Weights of a small transformer language model.
Size: MLP 640 SwiGLU, vocabulary 32000, 34.3M parameters.
Training: a variant of Muon for these matrices, 359M tokens.
MLP neurons of a small language model. Each row is named by its layer, matrix (gate and up: input weights; down: output weights) and neuron, and shows model dimensions 128-191. Each number is 128 + 24 x the weight over its row's rms, rounded and kept within 0 to 255. A neuron's up and down rows have the sign that makes its largest values positive.
After each neuron's rows, "fires after" lists the tokens most often just before its 100 highest values on Wikipedia text that the model never trained on.

L6.gate485 [ 92 126 171 140  93 145 143 143 106 139 132 121 118 112 113 107 125 108 106 105 109 147 145 145 140 100 112 100 151 110 154 165 141 145 115 115 142 147 132 118 101 141 138 135 111 108 101 103 107  86 162  85 149 145 119  83 149 169 166 116 131  82 112 114]
L6.up485 [160 112 148 148 182 141 146  85 152 163  70 138 137 124 180 140 133 135 128 169 150 153  78 111 165 107 120 118 159 164 119 134 130 120 146 149 166 162 178  88  67 143  94 107 147 129 126 161 130 102  87 139 143 142 155 127 146 136  92 133 117 119 134 125]
L6.down485 [140 135 123 113 128 151 109  97 146 132 108 166 135 148 125 132 107 139 149 129 146 132 130  99  97 171  84 119 133 138 175 112 156 173 136 104  79 165 119 146 137  75 114 168 163 117 101 140  88 135  94 124 136 105 116 149 144 137 120 142 125  99 161 123]
fires after: " a", " the", " its", " two", "-", " his"

L7.gate231 [122 132 134 132 122 104 138 160 143 110 143 124 120 111 137 100 109  97 142 140 168 130 139 150 121 101 131 143 108 177 121 113  99 164  92 144  83 133 122 157 126 120 125  99 124 103 161 142 160 119 150 158 151 151  79 134 134  87 100 148 153 125 148 140]
L7.up231 [125 172 127 133 124 132 144 185 126 141 134 132 154 130 161 116 146  57  98 129 116 126 152 124 102 107  98 104 136 144  82 136 140 135  83 142 156 134 157 112 146 133 152 140 164 123 139 141 119 124 112 133 152 155 106 146 100 135 128 158 142 132 101 103]
L7.down231 [161 152 100 131 150 144 111 137 111 114 122 148 149  91 131 138 118 133 135 152 157 125 154 141  96 123 126 171 137 128 136 156  92 160 166 112 156 126 123 130 123 111 127  86  96 122 131 156 107 156 149 126 109 104 126 129 131 112 144 131  88 126 109 118]
fires after: "\n", " to", " and", " before", " he", " was"

L7.gate470 [118 161 157  77 156  98 131  99  87 125 126 210 115 139 141 108 104 138 157 151 148 126 126 136 120 111 139 149 115 110 121 108 168 178 157 147 121  95 142 157 118 102 133  83 111 161 158 132 127 182 191 106 141  91 115 104 128 120 114 124 114 102 128 121]
L7.up470 [111 131 145 111 130 123 104 119 124 137 167 151  49 120 110 109 101 158 114 154 158 116 152 143 161  92 111 143 144 125 119 123 161 117 123 142 136 107 147 153 113 144 167  94  98 166 136 144 143 111 182 151 178 152  91 125 148 119 148 116 152 154 143 136]
L7.down470 [160 138 135 154 153  98 104 112 101  89 144  91 126 120 112 111  79 127 175 136 100 154 126 146 148  97 106 117 162 120 114 132 114 157 116  99 160 104 124  82 103 109 170 127 140 150 127 105 114 181 145 142  97 109 166 127 120  98 150 139 125 126 143 165]
fires after: "\n", ".", " Season"

L6.gate399 [164 107  90 100  80 102  83 165 118 100 137 114 110 115 152 136 119  98 122 157 115 114 113 120  80 167 118 115 121 139 138 126 146 127 129 170 122 117 154 162  88  99 131 122 144 102 107 125 150 182 106 144 132 151  89 115 116  98 130 121 110 146 125 139]
L6.up399 [141 111 145 107 122  58 138 100 114  95 134 105 138 125 128 106  94  95 101 131 119  83 138 104 145 142 132 142 148 126 137 151 101 167 142 138  87 114 154 120 151  63 139 149 168 130 136  95 113 188 111 110 163 120 144 158 131 114 140 167 122 114 130 145]
L6.down399 [128 118 140 108  82 117 152 100 159  95 126 148 139 112 182 132  77  81  90 143 158 128 129 111  74 175 136 137 163 165 106 151  65 146 146 131 140  88 132 117 134 126  93 115 110 156 114 125 101 144 137 132 147 107 149  97 142 126 104 159 146  76 126 166]
fires after: "\n", "|", " ", " is", "-"

L8.gate563 [138 149 158 142 145 143 133 122 120  87 147 141 114  80 125 115 144 169  96  83 146 111 116 115 124  94 146 100  87  75 146 114 148 100 138 129  72  93 121 158 131 164 125 144 150 172 145 145 152 130 145  95 117 142 137 122 134 116 158  80 107 157 119 129]
L8.up563 [122 138 153 150 148 120  91 126 106  95 123 131 148 113 134 110 122 111 164 102 158 142 117 100 167 131 154 125 141 145 162  95 160 122 105 146 147 129 113 135 131 133  96 169 128 146 135 116 109 118 137 106 148 114  97  99 100 117 115 142  88 130 134 128]
L8.down563 [145 124 107 138 114 160 108 143 101 146 147 113  98  97 155 134 128 116 174 121  98 133 134 108 129 108  94 103 124 102 146 128 106 136 165 130 162 132 128  97 144 125 107 120 117 109 148 110 154 130 121 126  80 114  79 114 114 123 121 153 146 101 131 115]
fires after: ",", " and", " —"

L7.gate254 [135 151 144 136 125 161 107 108 115 123 120 147 109 108 110 150 134 121 150 121 123  99 109 177 117 104 155 119 118 157 133 156 139 124 149 136 142 103  77 136 105 138 125 136 101 183 129 133 197 122 134  99 124 110 127 117 174 105  93 121 131  74  65 108]
L7.up254 [146 150 125 146 123 119 119 127 146 152  79 127 142  89 114 121  98  88 134 110 117 147 109 130 114 113  88 105 134 156 122  74 103 100 155 142 147 113 148 115 115 126 184 105 127 134 116 122 170 119 150 144 157 146 158 146 147  99 158 147 139 110 144 103]
L7.down254 [145 130 115 110 134 111 139 149  88 100 139 171 153 126 148 180 118 132 172 154 175 102 101 129 130 155 122 131  82 123 116  84 140 133 122 129 114 152 113 104 101 193 142 111 151 140 104 150 119 132 137 166 141  81 161  90 158 139 140 118 120 112  98 112]
fires after: "\n", "==", "==="

L11.gate459 [157 137 108 130 171 167 141 110 129  90 121 154 102 107 126 129 139 157 129 160 106 113 118 125 111 169 121 128 132  79 132 133 161  98 148 148 103 134 143 172 114 139 119 127 106 124 142 165 155 123 105  94 133 108 124 127 126 118 119 103 158 130 137 124]
L11.up459 [143 131 152 184 101 134 156 183 110  90 136  80 101 129 148 125 122 137 174 157 131  78 142 140 137 121 119  96 121 122 131 160 104 170 151 105 130 124  85 101 142 150 146 145 103 137 154 163 162 119 138 127 109  95 128 114 123  90 139 110 139  92 159 166]
L11.down459 [101 154  89  84 145 143 128 140 191 136 104 118 111 143 100 105 134 158 147 136 105 138 139 107 139 120 126 126 109 137 130 128 104 142  55 109 128 156 109  95 146  92 121 141 103 124 162 147 168 132  99 160 101 119 114 134 123 127 154 129 149  99 158 116]
fires after: " the", " a", " consist", " with", "-", ","

L7.gate471 [143 129 136 124 135 145 190 105 149 105 136 109 141 143  90  94 146 131 150 122 180 151 123 146 136 121  95 108 135 156 120 143 120 121 139 144 110 155 185 122 136 103  95 135 154 125 137 175 184 127 128 125 118  91 126 167 111 156 101 107 138 119 176 131]
L7.up471 [ 92 152 158 100 158 161 158 166 110 100  79 123  89 119 151 152 151 175 138  90 142  80 108 167 137 135 134 110 184 130 192 143 107 121 113 126 116 121 131 144 154  94 116 141 107 109 117 126 114 119 117 114 113 114  91 102 103 130  98 111 133 123 123 131]
L7.down471 [134 129 122 123 119 163  87 117 124 166 119  93 133 148 172 123  97 110 167 123 135 165 139 126 131 105 105 133 142 129 112  99 118  97 164 198  94 145 142 100 156  73 116 159 165 137 144 163 136 134 109 139 100 120 119 116  94 101 117 131 146 126 124 112]
fires after: ",", " this", " as", " As", " ("

L11.gate453 [107 138 130 139 146 135 131 109 188 151 141 122  91 117 170 115 151 107 133 111 121 152 126 150 161  56 140 111 143 142 126 108 146 121 125 105 128 119 161 122 111 131 109 164  90 138 101 148 169 144 133 107  92 135 123 171 136 107 110  73 132 123 127 112]
L11.up453 [111  75 119  89 129 179 133  88 143 188 135 131 151 131 113 122 111 110 160 117  74 128 102  74 121 146 160 127 140  90 141 107 105 117 127 130 136 128 136 137 148 119 110 121 105 129 117 123 100 159 108  96 127 135  88  77 144 116  71 193 125 150 145  97]
L11.down453 [153 115 131 157 123 131 121 122  88 119 140 134 104 106 130 116 146 106 155 149 125 141 144 118 129  77  95 117 142  91 157 130 121 101 109 134 101  83 152  97 144 127 139 118 127 134 142 130  99 131 146  65 123 125 132 119 116 162 167 153 170 158 175 162]
fires after: ".", ",", " In", ")."

L6.gate501 [114 122 120  94 121 127 149 123 138 121 155 128 133  93 113 169 127 140 119 121 110 134 107 103  78 154 109 143 153 161 139  90 148 146 115 118  96  69 133 120 124 136  97  54 125 105 134 119 128  91 122 120  88 144 145  93 132 136 123 122 152 119 160 138]
L6.up501 [108 134 182 125 178 135 140 103 153 117 137 134 165 135 135 155 134 113 166 125 163 112 154 118 164 118 166 128 125 132 132 102 133 141 148 102 153 154 156 162 126  81 102 141 149 131 132 176  66 150 141 122 111 123  83 135 111 115 120 179 122 119 191 100]
L6.down501 [130 105 126 143 176 129 123 141 154 168 123 143 159 130 128 132 140 150 116 119  94  90 115 101 127 137 123 123  97 146 129 133  78 116 191 163 145 153 152 116  91 133 129 138 119 148 129 121 143 137 146 153 101 146 122 110 169 114 115  97 109 104 170 102]
fires after: " ", "-", " re", " Quarter"

L4.gate482 [146 133 134 134 138 159 106 146 125 140 108 144 130  68 139 126 131 136 112 159 110 135 118 125 137 147 151 153 152 183 121 126 142 141 141 153 139 126 132 154 106 112 111  54 145 138 130 131 103 141 123 126 186 112 132 103 161 100 113 151 154 101 142 106]
L4.up482 [114 150 118 143 122 136 146 160 156 135 105 102  90 136 183  95 155 148 160 122 158 109 100 146 108 114 119 120 190 122 106 139 131 172 182 164 131 149 105 125 144 116 125 128 151 132 125 113 134 105 125 139 114 138 136 135 136 114 165 160 136 120 118 113]
L4.down482 [115 159 132 132 100 108 189 137 121 111 160 129 115 120 150 148 135 122 141 160 150  92 166 158 160 102  89 131 157 102  79 138  90 133 126 123 175 136 116  93  82 131 102 127 141 142 119  97 137 142 154 147 136 103 135 107 161 129 132 151 120 106 116 118]
fires after: "\n"

L5.gate154 [139 113 144 161 140 119 174 101 150 116 132 134 104  67 139 104 175 136 132 140 130 146 130 109  94 135 117 124 144 130 130 114 172 148 113 149 109  98 129 138 131 102 123 114 141  77  96 138  65 155 139 107 140 119 158 126 145 126 163 133 138 107 123 141]
L5.up154 [153 103 145 126 104 134 143 150 119 121  99  78  94 124 107 115 137 131 160 119 117 146 104 150 139 131 101 154 112 152 154 143 104  83 165 133 157 117 138 169  91 121 144 110 189 126 121 157 132 134 109  57 115  95 137 133 153  89 103 163 106 116 155  73]
L5.down154 [113 110 145 149 113 127 138 162 124 153 133 139  73 119 111 116 125 134 112 115 132  63 127 114 134 132 109 107 115 119 149 149 140  95  88 160 129 103  93 149 127  73 104  95 110 112  94 129 123 136 133  98 136  75  87 154 145 114 129 154 151 102 174 113]
fires after: " ", " (", " the", "-", " in", " Ten"

L2.gate423 [172 130 126 158 157 163 115 167 112 102 127 140 138 113 139 155 171 172 107 137 120 136 121 141 133 144 168 120 114  96 136 109 122  96 160 140 126  89 107 133 111 127  85 103 156 118 142 165 139 100 100 164 165 139 155 154 115 103 171 169 141  78 125 146]
L2.up423 [144  97 120 122  93 108 143 156 107 108  96 149 133 128 107 122 121 128 130  92 149 124  99  62 157 157 129 128 160 147 117 130 173  94 205 135  89 116 145 101  95 143 119 132 154 155 163 119 146 114  71 158 138  92 102 129 156 137  95 150 100 132 155 132]
L2.down423 [190 107 121 181 142 171 126 153  94 117 123 125 142  86 137 100 165 150 119 122 162 140  98 121 151 109  98 127 129  99 127 107 135  81 141 134 113 145 129  90 130 142 121  91 132  90 161 130 155 104 121 122 152 113 160 139 117  97 140 163 133 131 148 128]
fires after: "\n", ".", " \"", ",", " and"

L13.gate406 [161 121  99 121 142 152 119  97 132 130 139 150 141 129 145 159 115 160 117 121 147  99 138 195 115 117 137 154 114 115 126  83 112 137 109 165 124 113 172 141 150 117  90 107 172 107 172 130 133 153 158 148 152 113 146 125 154 125 107 167 106 117 107  94]
L13.up406 [134 141 113 131 110 146 106  81 133  84 126 110 133 135 159 141 115 117 191  87 107  90 122 129  56 128 100 122 130 148 137 152 159 143 122 130 130 127 159  93  91 168 142 140 111 145 102  95 147 131 142 148 147 106 117  99 135 190  87 128 104 159 128 108]
L13.down406 [119 160 147 112 110 120 149 144 119 126 133 154 145 124 133 122 171  98 129 115 154 139 129 154 125 147 142  94 144 145 105 136 128 132 182 119 124 154 144  93 140 102  98 158 110 139 132 130 145 116 184 108 146 129 150 132 126 125 152 142 142 124 130 104]
fires after: "\n", " |", ";", ":"

L7.gate454 [135 144 129  94 131 116  96 126 137 137 123 130  95 126  94 144 141 119 163 152 125 106 129 137  79 130 134 100 126  57 104 126 121 170 154 116 167 126 149 126 135 131  85 114 129 136 138 123 155 125 148 118 144 102 125 160 114 126 138 146 126 136 132 100]
L7.up454 [145 158 141 144 118 113 120 137  55 148 107  82 117 165 179 103 132 106 155 118  83 131 146 118 126 156 125 137 143 143 128 106 163 130 114 123 113 171 124 105 145 167 120 174 128 185 100 139 105 134 116  95 144 150 101  87 143 184 161 113 123 145 136 157]
L7.down454 [108 146 101 131 131 148 164 155 157 101 146 165 149 170 132 152 101 145 113 142 156 136  86 132 132 146 113 129  74 120 126 120 130 151 115 120 111 125 138 114 121 177 143  81 163 146 124  99 140  67 120 125 132 100 137 108 118 140 128 157 110 122 109 158]
fires after: ".", " "